From a checkpoint of a small transformer trained on Wikipedia.
Training: a variant of Muon for these matrices, 5573 steps.
MLP neurons of a small language model. Each row is named by its layer, matrix (down: output weights) and neuron, and shows model dimensions 128-255. Each number is 500 + 40 x the weight over its row's rms, rounded and kept within 0 to 999. Numbers have three digits each.
A block is one neuron, or neurons of one layer that tend to fire together. After each block is what it responds to, as a language model described it from the Wikipedia text at the highest values.

L2.down2:532492494456487510528469474483460508486522521480539516489504500445467505545494382438483554497529541530536486513523415446522476533468514564431545484448485476493488494508517453561548505553473520562426470404500586506472432479502558541519465551519488507514535473414499525475512491469487475499541500451421537552537426446551506506515488522473481497521492429444427592503533449480435498509534
L2.down231:566462431505486531472464554422479522514504460449506541518482393435573526598474472540504599490471434455519485534493521415425484461501513558458522464516571588579478560477504507543496528479566455471469463469492495515515475524524461551477435542544509494532486474529618433439540500539506501466494537424463475523493452521494431565562488510433529436525435543473455523455521525564521502502542
L2.down541:547453464538505449550504435466495439536537510486581456538442456477479469476497559519479427437532497474483543568524489532463438591464486484460554439447527433518480451499465471525495487434495539482509496537493503511438476508519462455537525461576490589437469508536469472477537542511536483505548458524541429505548469433473498498518566451487416471513471527535414491513481449474473444540541
L2.down572:535469490510495533471498516508441443449557529474466513425547444520474631428521536515523489384531479439450445513497548514448550523588483494467515521456431520454495475530478501525476480518525524536501450463511476499529520477569468502479574490514493502486543505534512512448444495558510444501470574469477485550547419459455494540472498453443466540567460480477461451490542513482559511550534
L2.down628:457469541499579551428456552522454465510454506476564508512540467527380518566477532540459454488479518501546497566497525518564491509584564433444515434504483521498473521500435425466499450498492456593486551495503500525455439538479531572485480463468442547503478511504494527532540546416515566429494445548510521496519527441496502467549495470474490498511546495452382547501443527621492477503482
L2.down733:499548535521451516528497463461428471456507530477544602490501424447450539484474466492510497483431486493488449511505458470521506489520485531484517497497610442519526582471487525551474464575460465477559538482481509517534491476470490587500509482459468527557550527455529544530490545538471515520493528522618438554465485476517511560545485464434501525572518484527509489486501456522430474487506
L2.down770:561514467498569609517475432503551530481446556496561491500496483496431472533476481506530492503551519424556525530462492459444518497518538476519516532516450451508596592522476514519513478515526524551418440512445580492494474471558502493514524513540479583533493492499538437479534546489566485469504504491459436533531469555523465508506536487457468534530455541502456576493481473512451523516529
L2.down808:510468526485548513440456538484502524547556579574493465464486519507516427537496435450547574499528462421514506518528428560465574554553480474532539529474530507486524483484454468483509541546562529485488552525481486524435473528510577505589449492540511519474497515406517489529482528547487470536508474483537437500480550478527524483445488476507514494529438469491484559430480496454559569533478
Initial and abbreviation periods. Periods after single-letter name initials and abbreviations (William D., P. ridleyi, No., c., Hon.), plus weaker word-piece fragments inside names like Celtic.

L4.down490:481509520514558482481489532449496486445539501506572494490506499505461498426455489471526574520570469513501613479399519497482508486470537508504491567515496568480590484434488536497528493500573487527458520592553523516484464583509519492567475485496517488561556451480460522536499500544450470472507497445446472500495493522447445557518489558528524542543427490509501503501546467602502509516525
L4.down510:536499474528502455597492483468555510518511512460518493537467504480480456532476524535524453500482529463526501520545517483542521520475493461479584451481482545511472435514484494477533577487583504460518497564549536570554484474508457515499511510500551484505518494465497474474551501525534543473534447484411500473535490470460499467417561497497534553567534491517495483502449464533454533514543
L4.down586:539519438547511468534495383483488488542543563522472459499512493445516452520536504472448469555529568411446509513518481578442491530502451514541442551447517514439418489461495507468545531564472539456403463442422440533537474485474496479454527501482529509518541495477516499440476498533494442517517496456507483469475458570522528478472527442496554550451440525422497480530523472492497500504519
L4.down893:494510513457499511505548504487431497489498524581505505524427452596488465482482549551471516530488509591520509506540508526471428541493508449514521556528554590538424517482552513491411558519549527448510482564515436413509509531529525461528494518465499440529465439563523472451547541573465532562548537447497504435465497556459422471445522419486504523523496522426571579527507502499512494561520
Ordinal and direction endings. Word-final pieces completing ordinals and compass directions, such as -th in thirteenth, -n in northern, -est in northwest, -ond in second.

L2.down85:516475529564524450531547570485537468551530567479527498497441513546521514461502535443539566509551506455531544592535495496534423476560536524556552487519542482538497477512489521453538561507477473507489535472430484440505453556494522453465498459433406512458507464500496543486540469552518463507481511451416576468566539538512519462502441496478529485473453509532446457476555565572423520527465
L2.down159:436502461518476510439499491521566573479502436498521572560525505473424530538531497571573495555565573538481574556553530527512492510505479556524488445470530486493469530498484530486504536511526632519581522531527497486493466539541507499472489442499557424508456498520515480492491429547512537455449545484461555534501490513479549586528449545589479508504498583512614441537493493573486497503504
L2.down360:480565538591483518440509469402471563512457563538512551437524469526508539588478548520518503564482484508479539452542538475519474469474498523493535519573473560545493501478514594474511522435545514590498528460565508474484520503510490464469445530499515494448488493518524473495477516535565478520481537523471526492554436485520498487470446456576496551440503539463519509588534563561516531556531
L2.down406:486526505502520540505456502502507435511456515498498489559482543518457478490442544460514433465427568561442503467475528465478501466474459436461532503535439496430436431516579495461524475520443530446449486519486411490509506446432426453484468526508582431525465571438523495475589509506472477440508506454502446469464526515567476443493492481588542520456512534491495476550540520534536543515528
L2.down479:532504465552536537496449475535538547465429504538473465518492500459421493484555456528547432534560506502512483471484501500511496483523496555506564543512485497454440515498537522536568418507473507516472558437500432618519467507560500490486523512578533485463593490462504541465588509506458433472540460522418500454499511571460511532523455548572539497528491511484491540541534486461477509544472
L2.down530:455494506529505506525549518536409506528548494483501437570417456423486535463506500546497497485548515519515509497522491513511476579482459514447467410369445481513525479534528469549465511498464530485459532498509496491492536436520523431464529516472465484570514519479522573549445533482566512553557504487458464488547498562458502526474458555457466493541534533524546543469529544494550468548496
L2.down790:512553485545559520506446496427522423586505488509548437525534501531524485536519570511478487523597530496511524555530556491517496492482553574445591573513467535536452504458490519502508478455502492464508527449451483472465527480510442447516455544478545541515488537524544490451507513470537449549461524499491482534501474462380478554442466495459539587552468484463574517533471473561460533566556
L2.down876:520526497548474517506568475575447531467460526504512535522523513472507539592542538512481453545513511458444528485502518466539497546472602474484465497540569492531526528514525482467534490511516425447411506543477488428477481545570563479501534546509512536457523598483516506400553557479457485559506477508496470479520481482534529526427496454500511523451468549461451377454503459498485489502543
Ordinal word endings. Word-final pieces of ordinals like sec-ond, f-irst, thir-d, mostly in sports rounds, seasons and places, plus score digits after dashes.

L2.down65:544511535533451566553447550489463506433474523436459444510446487510588564463468488501478475561491527547468469505430455535540478504498425571504555504504512454519580494442457539471462475514551516427449521450528520525477478505512546487570523539544512508446536518519507551502442440522474557454471499580495481489483600481436451562493545545467444473514525462459496527559509492484510557521500
L2.down102:576511458493557497495499538519525504569486475533507416477454521538556513498481533507487504442454522474537540457541506573470488505515504579448527544475477456456418534564547526537509513493518514437468542468540506442524520473579506525415518466486527589480473552546463515462482503461514525520521514537589504576486501458475441563515497512457562493464490503548503531525510435462517443475474
L2.down434:476517459474514461497535522461540440479435522499554423466538459427465508523514431499536512515427451556478522517525499505500513484448504500506574486564496547548482532487454458552561540550441537541562480531476412505447486448433424569541517488558487482474481485522478524412530519500492529497513504454543430464535450460547494550501475458521464538497511539483532544518435503522542497483545
L2.down615:436473488563418534473497550506475557479518558542433480495573434553457497518552495532495548449513529519466479450482531544516468485465461417466457522453541483471496535499541493475505448502572470493496486466457547486517511548437451483473468508538511458476507511513497467497494451523543514536485514449573605459491518523543531477523511447508501564485471431461477593551532478471435503517481
L2.down783:519520495431504442446450458439525437527438580492485471492557555505555501439455461555497506456545538557473521495502497462505523506526510480513555515527448561469490469526506541495519394533532522504514436457523494457480551462403448457581492546517476503517515519456527508470457442419490484580523503441450465513501588543498542472601553483444487478511468561502444532487488463455452556530500
L2.down898:518541491514535470441433481513472546476490549440489470508522542539430497546512526525524480454499533618520532497568517495456533545477553443512455487472481480439556485493508572479431454537511485528446472554540488536473478456474519509549548516543465496458502477448525475513472489455498522484516522545406600443564573509468490495469461590506556522518522499482505517459495500540384402439512
L2.down899:440525539450461477481493484563540519478562527500529519542490472416562528501588505549491496485519505442499581536506470550579436490520486447572517532500525458407443540539486553545426438523429538507542506533542422443492527484490492503541516559445496477410413471467493521517513494496443599480522490520560511480505573521494460549488579494470484554426513517508498487537519513513498481440434
L2.down913:567480444461487517447502583520499490396467544472533513542505601498532560414518564511521552523516509478543474558518447491543533466492449439529506557544615454508517485563509504487460523480537493459448505514589425541492423533524454472503519510417504525550483561494441471527530501475494496526504411530492442461460519525547531545458524504484480451480450495510494492490556474575505469455550
Apostrophes and opening quotes. Apostrophe marks after goal minutes in football scorer lists (37', 65'), in contractions and names (I'm, I'll, O'Hare), and opening quotes before titles.

L5.down140:550485402442534473517480545521539442504520556471485491490432479470488464458497484504553547533490464423529568470477495568519537502508589452444467467562418511475554514462479484517448502489503479474475486552480498522457484576525487515497535512467602487534539502458431427488456442509516530558506530564556506479527471465491453441515424513527441512471484523433517464490478475469469476493515
L5.down781:528514457521550520451464507495487455523488570502533509458500504484464482474469440509473501461477559561501470502462506542506515475454616471508441552535499560528522551538492514454451399556501451537503358456471451550533520478474458469536526556464523506475452492527439437488462529489438469556491492486462541518514510558532549483531534488599518520456419520451529518506600520497544476456554
Mid-word fragments, mainly "us". Short word-piece tokens inside a split word, especially us in music, museum, Russia, husband, plus s in across and h in physical.

L4.down173:473467488539505488523452501432483487431483473586452511483534552481574463578522534551536501563461459520528487473442558550481493494479498534519576487550474490510489518425525523541596416505484492614554493544477476537461481548506419492514560526446521459435533484502506546511439555497527500490594502497525512446506471506539495513418467504444455501533535543495466514512501512555490533518442
L4.down244:426453512425506548469526509530526528544471464487528537555529501516535544425519534532500471536507421482536519489517511504603413425515498451454516528494503463526434512521530479470522535485478522508460494469510466554461523465521495469533452421504512470485556489561574548552445456441538491522409581446559499493487457463464473423521469472496472558480510512472522472549496502562563553543468
L4.down391:532489557502467579479481544509500465428552534538522543508471502491491506523492556483475491470488513528423523526481520495452545459604477615566456499564494424503588485472446510445512514444546509479494492578464515572547478453534485515559504483580587522474509501479483505495493544490471511542482528535475514497465464491459538495511425548484527552482458471507487565574449539457468570465503
L4.down771:532499514476532493514490539503467556548533543483399507575467461500534482532487512427437559497458531525495544479524553505506548453595463553531482513493547491454437487543437549500532479538528514505451506523461468499510485444500453473496455465519561522562460508545480534500505530504434505433561492509500586426452540458488524536466541525442463484504447467488465515514464430536450422496494
Mid-word connector pieces. Word pieces and joiners inside a word or compound that still needs completing: fragments like ro (Pro, Afro, across), hyphens/slashes (Anglo-Italian, Deaf/Hard), Mc, O', opening quotes, Preceded by.

L2.down113:592489500476548559497478475563443458455473551492480447492481476471459447519509486480499520529446481530507480552555457549411419465630447553450550507510494553496514542521454535534443496452470486505479455455514457507523455473541480513517534542518532481564454477573443564493579524551488475504550525534555514471516501546522503516501465505509506570506498498551494465539542514509499450433469
L2.down160:550513541519453589497477504570478521421525582435466487459468473503504549556482472522517554469423494481469502559524493480523485470506554471470480504548484548509505516495421532515512468466466553447434481520550496450466484432483531527394484595464426492479471517456544527541514550518519446512515466458488501518477487510481445475539416512445519545508510470413518554519499483515519460478474
L2.down309:522456508496504497477547471570545529555469656515453497578481483460547518575534496488455459576454550483503578510509489531505494443494495496527558466526502446536567473475497406573499504418484467542440520500503455511466525481575512485511533505460579555460518452471453565483572413529506476501523493461507507482520585567461462473478505541494470555547491511500542503483513486475433533519533
L2.down321:434480513514571523526492502506524491492510521567498478473516593520478450446496477497510450480517459520504406500520538483418580555489530513482513569564460516422551521473534532487468549564474443502491491521475464533436527525455464534481519531482528489528501517501499437528498490476411506449439518550567565524579473421538512475553566511453468493507524449523457522521533479518502533540536
L2.down385:429549471544491466519481477478508550502543534483462576461467486495560481528451502561526550499484480504506487447490532564596409577501552486471483525560507500534530508487476538474486456514494529526532468548511511550435419446551496519450529524489490439506452484528499494381494495565448454529367564472527480534492528499507554539518463435513514475534455490461429528452474491535480510515479
L2.down531:482489508483490487517473469530437599401461588458468515407532465468436503528456530558526402466528524571523560535506496561521518562460534426452481480453542476514531476520479489507474471426464512488528572483561476484509531466489455495550507485580478467501496552488459499495568419482504473492448480444486481521522469526478521479494451560489549468501481530532471492470466523536420557546457
L2.down650:433497435535528489592551471521439474500482415536532446490516568539461461523467519460485513442471532466453523511548451443491469485487543401479503530504541457588538488488494443501484477494505465563536471461498476448509508500471464453494436532491454544466484533505428485495478491459462548535463477444473447496510492435507524518472516559447484563484410479543461537509499489535443484463487
L2.down763:477522469447509524542449534533541582555488507491472550448530514516468440487531451545437492555574475541499555523486523452527442539578506507559538539473487556466503541592503530514469468383555484461520466520511462484451526490525554465526441534524472518593508514542563506531553513524503537468503479507517580495505525560455523471528510478529540486469548519458577437510463451503494580489522
Second-piece word fragments. Second word-piece after a split initial, mostly "us" after M/m (Museum, Music, Muslim), also "as"/"ave" after h (has, have).

L5.down161:481529492545483496510496506486506466531448524565482485518428530524451557519536530564500435519531475486502487504476502546463449516438417522461483518523510562521455512531485485488503565486508499439512556460467586506443488519459438477507484440514513538546485437560523472466516528550489558499513542502498584458465494529514447490444579517539486534449529579488515445482503481488587508511539
L5.down361:506444479466520513567530523497565450445565446485491520510448474563550423529430499508523507558508467506526447494512512452515516513507494509512466469484509572552502443581523544431501521474479464583521470539486508553465471562436501514518515458496453456503414502564543483468540485498498504495476531476432520512486488496503465549464396457433538528527464510541509543487431487487501447510506
Split words in tables and headers. Second word pieces of common words split by tokenizing, mostly in table headers, sports stats and units, e.g. P-layer, Ran-k, Part-y, c-m, m-illion.

L4.down103:461432497492553502539514430507451454523479510446498525520477510531512510497507504521550408483510512557460537499452516468552462474526466501398503498530497533502492512574502513518513590560480483434394521521500496441497469448426505462451499579453529438533478481498527538518471489572498488454516601513498511522540502576526483493532509552474499550519463449451494493472552458596480535594539
L4.down547:520508483460489452500454514415449561534501473519540511447492560535501490506541397514557527423460480515495471509540539579451465465491460527464532491492567467514501465607427532498567547572451460485494523528429491485464535529603489517514518484506474479488494417474544494541522421495453597528531586469463576519477574529496530507484464499579458466602500475501579527535548531493485501453558
L4.down572:497505506517501458528512509513511438511464525529556508538592519555481493504551542542547535488544455464355534541489490530501472517542470530475476448567568531552548505476537483508545486459457522528497482540480560484497526509557524508538528464436458500449437417462480522495537506550453460438457474553440477507501522478515525426473482580502514514446451465462468525556536466540547515512570
L4.down713:567451507446514577450555503537485468576478510488486527524541495508473497472427506541491509457487520472434598524499518523496455493586593441466496512481507495526468484482567428518541483553479516475457515469494482528471551447513531489451385502505403536473511491433467531482491483526490423538464505503471560477464544549517481446523516535539429495550513535465449518557505447555504568414483
Mid-word fragments. Interior word pieces of split common words, mostly pl or l in player, play, place, plus ic in America or Mexico.

L2.down146:507510605496524540521554506442592452507488474503510552494537522494490505527472508539503577555477534505507601495479454576544555509513469441507546406570483477544541597473500544504500448519541487544485493525527516476461454618505494533460505441573462542539567478448501488437529448481482440496479461502454426508553519506553483550512452505481460525440517524497525497454544495475544521468534
L2.down340:514469425529473522519521579553543462556493448544549611522552532494505480512551499467497521469490471462466455544485445538456527525523597510554458476437450489500531465434485461459488493533506542488533545374538506494497529466543523525453461433550498490529460529526495463467496471536470481481516540429462499456481566472514558500450491473468444470484463484454481491483433488422488457482534
L2.down413:469513466541477445482530457480512463528508520522501525564512461454518562505486475515504428495487511528442549439531497486436523511491558431491499444589501477509551455451506542515527570503527536532489569519455472523492475423517507518520553545476622526489522563494526436491482463527584493530484503499489447531583484482527500449498503488538551510487463583483505522507490539536501536539556
L2.down554:513534469543504505554502440458504504520510479540549521518471529553492449421572484475523505454481452482527520473481521495519524557494459518438530472436567433432537502507498469517436506519467518498485496457502482487481507483510558479482550490536510457457490490462542450500486584484474507560527461558537406445509484441511567517576515563480485471565509444504496536532510478528545525427472
L2.down562:511475459508504518502540504486484507439432473488582468454479473549463440550450465478550469495572553517523525525568529557409432452521465502527505505485544500498494470567591439418555529462526501520518495516527575474527473500505540513468534536582535516477465498470454526524445500479492433611558454443466576502492484517491533470496512482468521499510472472533457576519450508507431473582487
L2.down579:494498489529473510474528533500510453570516498497485475517464521547558486513539439493492560509413484455549509521440521463468491503542438491497562485522468540560490476559511465414455415514492511602486546515493458451447454540503546446498489453527497512469414496479478491500522471484555523554422450566477484470518482458515512491512499557567461494536442471565554506524562548508501473459493
L2.down668:467525491549466501497461514473565485525480527538467493548509537532470534556462506509515545511499566451496569469545502497439561503561483507472507480509497569542558474580535572429504561485511575531489480469481485562521501521503489472452540529509558452496437505547523523510524413496571494509497426530473503480518482497507419445419437468521535513514548479465431496546441509475457531475550
L2.down983:475535560556523490501462539487438589527561504494504491543463528493466620457541595519529538614523429477440552450502495574487436503491534521453464482468492541504502463522547477551456505544476503456486534546499548549447509465520552542536513539517530416474419461530512541419532499538455506415490512484487535478479495480446566547517543464440484499528527506469519504510434537517543534478590
Non-ASCII bytes, mid-word pieces. Mostly byte fragments of non-ASCII characters such as curly quotes, dashes, flag emoji and table symbols, plus mid-word pieces like igh, ran, ist.

L4.down290:547548572512564474476469470426482514507494518449572537535552482489507517479469438536499499484500536487521502566532456513502514557487453430527450537480463456497456500462474494575522523485479473498463506542555573513426470573516574481528542543539505480494480475466416518538471499481499522468483428481516384454522456478503509487451517472527533520504450543494442527467541477560543516553508
L4.down378:498530468583503509469422433486534537479509522448483611459533540569506434552472504489482491500465484610490496527561555568502461535496510462536537548432504513487458527454530509436528477502519506553482404532491455550490556549512492518554451461493500516499514452478495478491493590512533523547432536517503567495549500582534464598554490502527496502440517457512536479489569510483555561512569
L4.down383:522518506459517525516488423563434479532541552555545529499476512538518501463482537406546483592584524473534494416498483498471475492456517500439447498510497461488510479491574507554480459545475537465557544480582497480501507425514559510473477528514560503456455488482552469522521526511495578511420507436470432518531524561477450504508554555566495492465530534591445472496479574505513523500531
L4.down448:498557461518493501487482564545495531510529488494487482521457559486506525541460487471511440424445536463496485518541598492510513485474495467515552526512552558485496522480482523511541506491531536496548407507552484515418474478533412507456483475477513425520416467419507427490460501482542502482550544505509528543480447460543505503497440532488515424545476459501500485401537534533452533453461
Perfect auxiliary pieces. The final piece of a split auxiliary (hav-e, h-as) or standalone had before a participle, plus mid-word pieces of oddly split words (re-c-orded, Th-ir-d).

L5.down286:509476492566459570553533513527468533601494453509520464468498498487500543545493457440418536518494496550527538489556528475545529511494540506543437500478445550552497531449411426498498488453443510407578489587484494535522481532541558521502485512563462458482535430479496453471507517522495542500466546481502489496480496515486504561458453504501479569487573495444505447488480494492391453513526
L5.down975:533534488510499540525468477439435545563523561515463491582487464505474496498488535456533420511499544487563507495475506458536440487490521551546434510542464443562497458485484526499525546411459567482470546536501504477446518502501527513490550469594539458430500483546500479439475482505512548448454518489508442537506541472472546458478450407505520483485585544570576493482460486557501467519399
Final piece of modifier words. Final subword piece completing an adjective, ordinal or year that modifies a following noun, e.g. ent-ire, four-th, sec-ond, 20-16.

L2.down124:500500480532390481565526552509574409495544498457529561451551510541522540487494546448515478503469522461510495525420501515461473459497557496425515440479487502500512492415407489484483506573574430574528532523558505497516571494388470473460521577502546524510448452529471442548487467475508460416490535483494492534558487478449537484545498525449542509498507492485491473552508540475559544445501
L2.down329:436477542500479532503494533489552495447546505517537537564448495481517508498556508540492532478515558501490555488533543385439435504565531513566564490532568387442529490423485439409493489538529494517546525511457493517474482494513426481565501573448515488429491499428445568518553449429462506521412487458458549528547526531530443530555471431486505527476540391495498500477476445522476483523514
L2.down477:615441547528448539514497516419511489550488497525524519504507525490432486414545457510464485439540507529489494535483475519517452527485563500499479496535515473515542451443490464421562547497524576464476555499487512456530484439453512479476501431469538521561482546514504490589407466466489499593468453498454559490484441502487520427496443509491456500510548497558483501501432459454577532441507
L2.down524:496438524482526482428557506513520412483528475546526513443505384524504488499508507513527396494512478414528519557483523465540422476511540532535489466448479466486471479452487489455498549503526562528500460562461446524534529536491525421483554509521509550509568529455425491534515473491536508482527464523513446455467567536573523479508456488480535497476457414491511480535570500475511482519464
L2.down656:471530463570439442455500588489470512508493494528520537529527511550523509435487502473503424509500510522542564478481461539509520473526548466549541479573522600492465414489469479434466451513602515512540537574508469533514504512441497461527540460527527500461519512522469526530474447519585445465526505443495574481485631437455511494502491531471503546524468535489519480522469510508515453526546
L2.down670:532567442493536537492458455459512477521500461484467493490486423490474516498471457510507466530491484526519503486575540450481476489421577420516477484473578427500523446472505482505497487502504592447502489572454498448490500432533462502540552491492504588464489515492492515527476469509509529556461506472510417459532471544506474520471451492477505500454574495479529518492564535533503462430570
L2.down904:526486526500518463478464545433526527542542633515512482506545486517480550496491497521551482504482514480477547516536528579512455558567568546523506451537529472550510526534454495498463539474528493505437506545402460419519449524515470486492471467456485471468526454556497487497519421516527531471479505573529541526504556475516475469483452540552595512494538530469467508496516490508519496478478
L2.down921:495573486489511476530467595508477543482390467500488515464551494471528488582503455522520471502461520535526550457481582454509465463524563510501447486490528469439545507515534511425550497484542519453521516496496524614514505466524537470496531498500509575536565454518586494548513566524512410478530472471490539520510442454521454505509544450495540421506557497529439463611496439512485469527461
Word-joining hyphens. Hyphens and dashes joining word parts in compounds and ranges (one-year, first-person, 367–369), plus backslashes in LaTeX and split IPA characters.

L5.down139:507451531529510487474495487513492466485478515507491536511567436411551537488594466457499509548538564489501446455502562490513518437573475508510486460512562459480517526560517491500546533578533502491519457414469496473500520468547519448436436512412509520527473551506545523439526529549519509508496458490526546513477547473581488512462517517567548493458471443566534556555572506460463447474515
L5.down454:504463483543515488434505507599504499473528423516501489572482511474542455560493516481477545429518606455541503568498547456525548502547423572470429502443566489444543468540484449542553411518420538456463445522564487458535494547520520514459484543510513458528489581509493479514551508490595433482501514488474467434493532480462490620476506489430511503491497530532468513517585464550432399493555
First-name endings. Final piece of a first name or an initial's period just before a surname, e.g. Mar-k McKenney, Rober-t, Anthony A. Williams.

L4.down122:480483445578505521551537497539592497482390496570504513462530563475457486543512470502446432525529489504514447467569543424505492471575499411526576499486490435505453463550436522519540551510486506497490505514505439481517483512446470499500479526470498506526456501469438496492481531418544510504465523551513497503505470481437532497458458500463465474471505416482478476449468460565434488506478
L4.down316:541474528450449486524528490519497506554489559491500477500446525537532520505484545542484507494372477547435512441478550504485446449466416498511531501518530438514555463488545423476498489452520507505540519483574503500470502467531539469488566513496532537466470460535509512505538469464547515507490493447526507433482488490498468533510471501543411488539445433443507573582548532495521527503511
L4.down426:518461435551506501466461500481554438531498494458458502470509493552491553505605580489490524507400598471439478493497531497476481496491448501448584500517524453522519493515521467589476606481572520466526615441525460507499469511491616513502453495505489474492490486541493527497391474442475528574503494512504467590516503535491533530531591494516550513447514475533520505495521519475453459519507
L4.down606:618468537544504515477505493533531498499470489506522496515531450441492558478516456425430498473465515508475555492485536523524506514505474451498513499482448496462477500523494472483564453573493450567561462489480540496587492449533474543459576481473547436470547405454510496556479478524563455477501550547523491448521470483439492412522503518480476466521579446520457490581447412531518535446450
Opening quotes and word starts. Opening quotation marks or apostrophes just before quoted text, such as "Look or 'Alawi, plus early fragments of split words (E-n-glish, Com-m-issioned, en-roll).

L4.down225:594480477463532553530380505541500478501536525449547524506582486474534476547559479546441455530403494475497496480550531525527441515561449526522438454457559411512450497485487459524488491484497570479552586467531521513570475506522440484511487526547551518500465505502526516542552470527507493522466480486471532502443447498455475451456487515526519462540540464459516497490525465510530430546493
L4.down453:540537504538537568513508472495444524448501497450528465516422557477486460549527509452461520502513516516396436425518559446563520473501496489477482487557614470507522539572491486478563470481524513495530515526476531513466489477557460587500458553457530516464442531474531537482499478548524471505565471518470553460530503462526546553474558510454539535484473494484552536473541418434493474541500
L4.down900:572560481520519521550443481473493486461507518514495458497493530494480550560524492491488465445454558460489470456537522515449549512517413501516527462503558463461529517514486557535568507520509487525537575396535528536436471500623497509478508549432477525486517492505545510463530483542573536520505445531485516490436446456537452484521535463528513492459538409500561544493457475441546487475547
L4.down941:592480411542532474474541458572455487471509506490492479542473500484514538541527458491422500469467503464521503467503506504506474558520438532461558418503503475481498535517422567524505483540532523563468480525464521501557555461547475498435516570547533483558479475496497534458425511502575442522581477461519471447488539465539514565463509524531531479476502448506528530457499472485470503556493
First-name final pieces. Final word pieces completing a person's given name just before the surname, e.g. Jam-es, Dav-id, Rober-t; also initials' periods like A.D., T.

L5.down315:467508486497520517563483499474441605537437460550465532454502483495502396539496478501489561544471478485508514499502471449522476501453528519473466506414508521531487554539526457425462466503501520516491489507513445502443527593470584542459540512477491488514460447496515476410436445582557440529497513543529472527587470480410512515575510490382430472519436510435538529552442438387520483524480
L5.down811:511503459488465555485514498413494505510507453532448487549503494530546535475470552552495557426463523510566466476505511486533439508503524545521442528480605493510439494463514571490464471401494506491419485471491436514513435552490492539515460479543523504489563535499554495508421504475516496558450552438516557479472464446556464482493474485493508497548590482513484506543527492448574481494459
Byte and mid-word fragments. Partial-character byte tokens (split quotes, dashes, accents) before a following word, plus word-internal pieces completing words such as ob-it-uary, forc-ing, hemorrh-age.

L5.down131:527528432547493466434449550483506441508516530489470465532483522495548507517437534456448522501547538551533493488456472404526458444443528514440512492510569478518492468480443512488529492475527567533459531485517483538575441529499434504523518434531492581546514473505388472489494490505489532557491486473493425477467545484547537507534547549455475476553495514522478532512470476438552558486522
L5.down945:511539497532438516478507576482479466521469562534481521638506544507600538516448501430440493456458545553514427460453503500449484530497497539520474499561502459487496507490491566527514491473492483535488489510529513460488572548523524501526496425489566555463468460406452588488485517498481519479528444513582533467452534434493470479493581456555521509546499420475462520526466496527405563423500
Opening quote and hyphen junctures. Opening quotation marks and joining hyphens just before a new word begins, as in said, "Obviously, quarter-finals, Un-American; also the "ver" in over.

L4.down158:507460359464509595528495520493484502483453546514542447548544467508527518444497574538519483464465571519444491533486494522488488494459507505478511485509436531507436495524552514530528388487521458489549581486537520466456461540530465495525463461472533468416470511495514556478492534485539512486551427506495562466458500532505466522542525486547463518419400541556464498482477469493485467461569
L4.down463:511540504492537500479495492533470474496490468555555542518486492439466504511557610524473554502486450543496506574501481449538517425465462569532528520530419488503498407463525509486552474485550455471517495448450461509483528511463476488495469445492518528513477540488538492541544517518470547523511450476530475576482473438547494402522502567530436415410429542480474470434515511510502516545442
L4.down709:505520540544480499445532505540564499479473525526537493619535514467536497537534552509486448518427476522484533522543488524554504514530540500518554544464409463513488511568449540479520525507485505428524537513491517500557413446524454473491488456385509528530534560509544505472493543549419552536539475464474459453455441499536426421531546569520467517511552490439478490531593504515503544416579
L4.down934:445494428501492441546461456493486504486497547514615503484511441518476484497458528539533574475539510558524509548523519527536451488477479439557520512523502525495562458518556551479457460467547545470506540491535479527494492527467482492467476555478461517479505516512466515531534499526507504500501417522535510515452438512543502488542543508491516516485547555402422496450537510527460578497523
Infobox parens and mid-word pieces. Closing parentheses ending labels in infobox or table rows, e.g. "Summer (DST)", and mid-word fragments like "oun" in Council, "ity" in Density.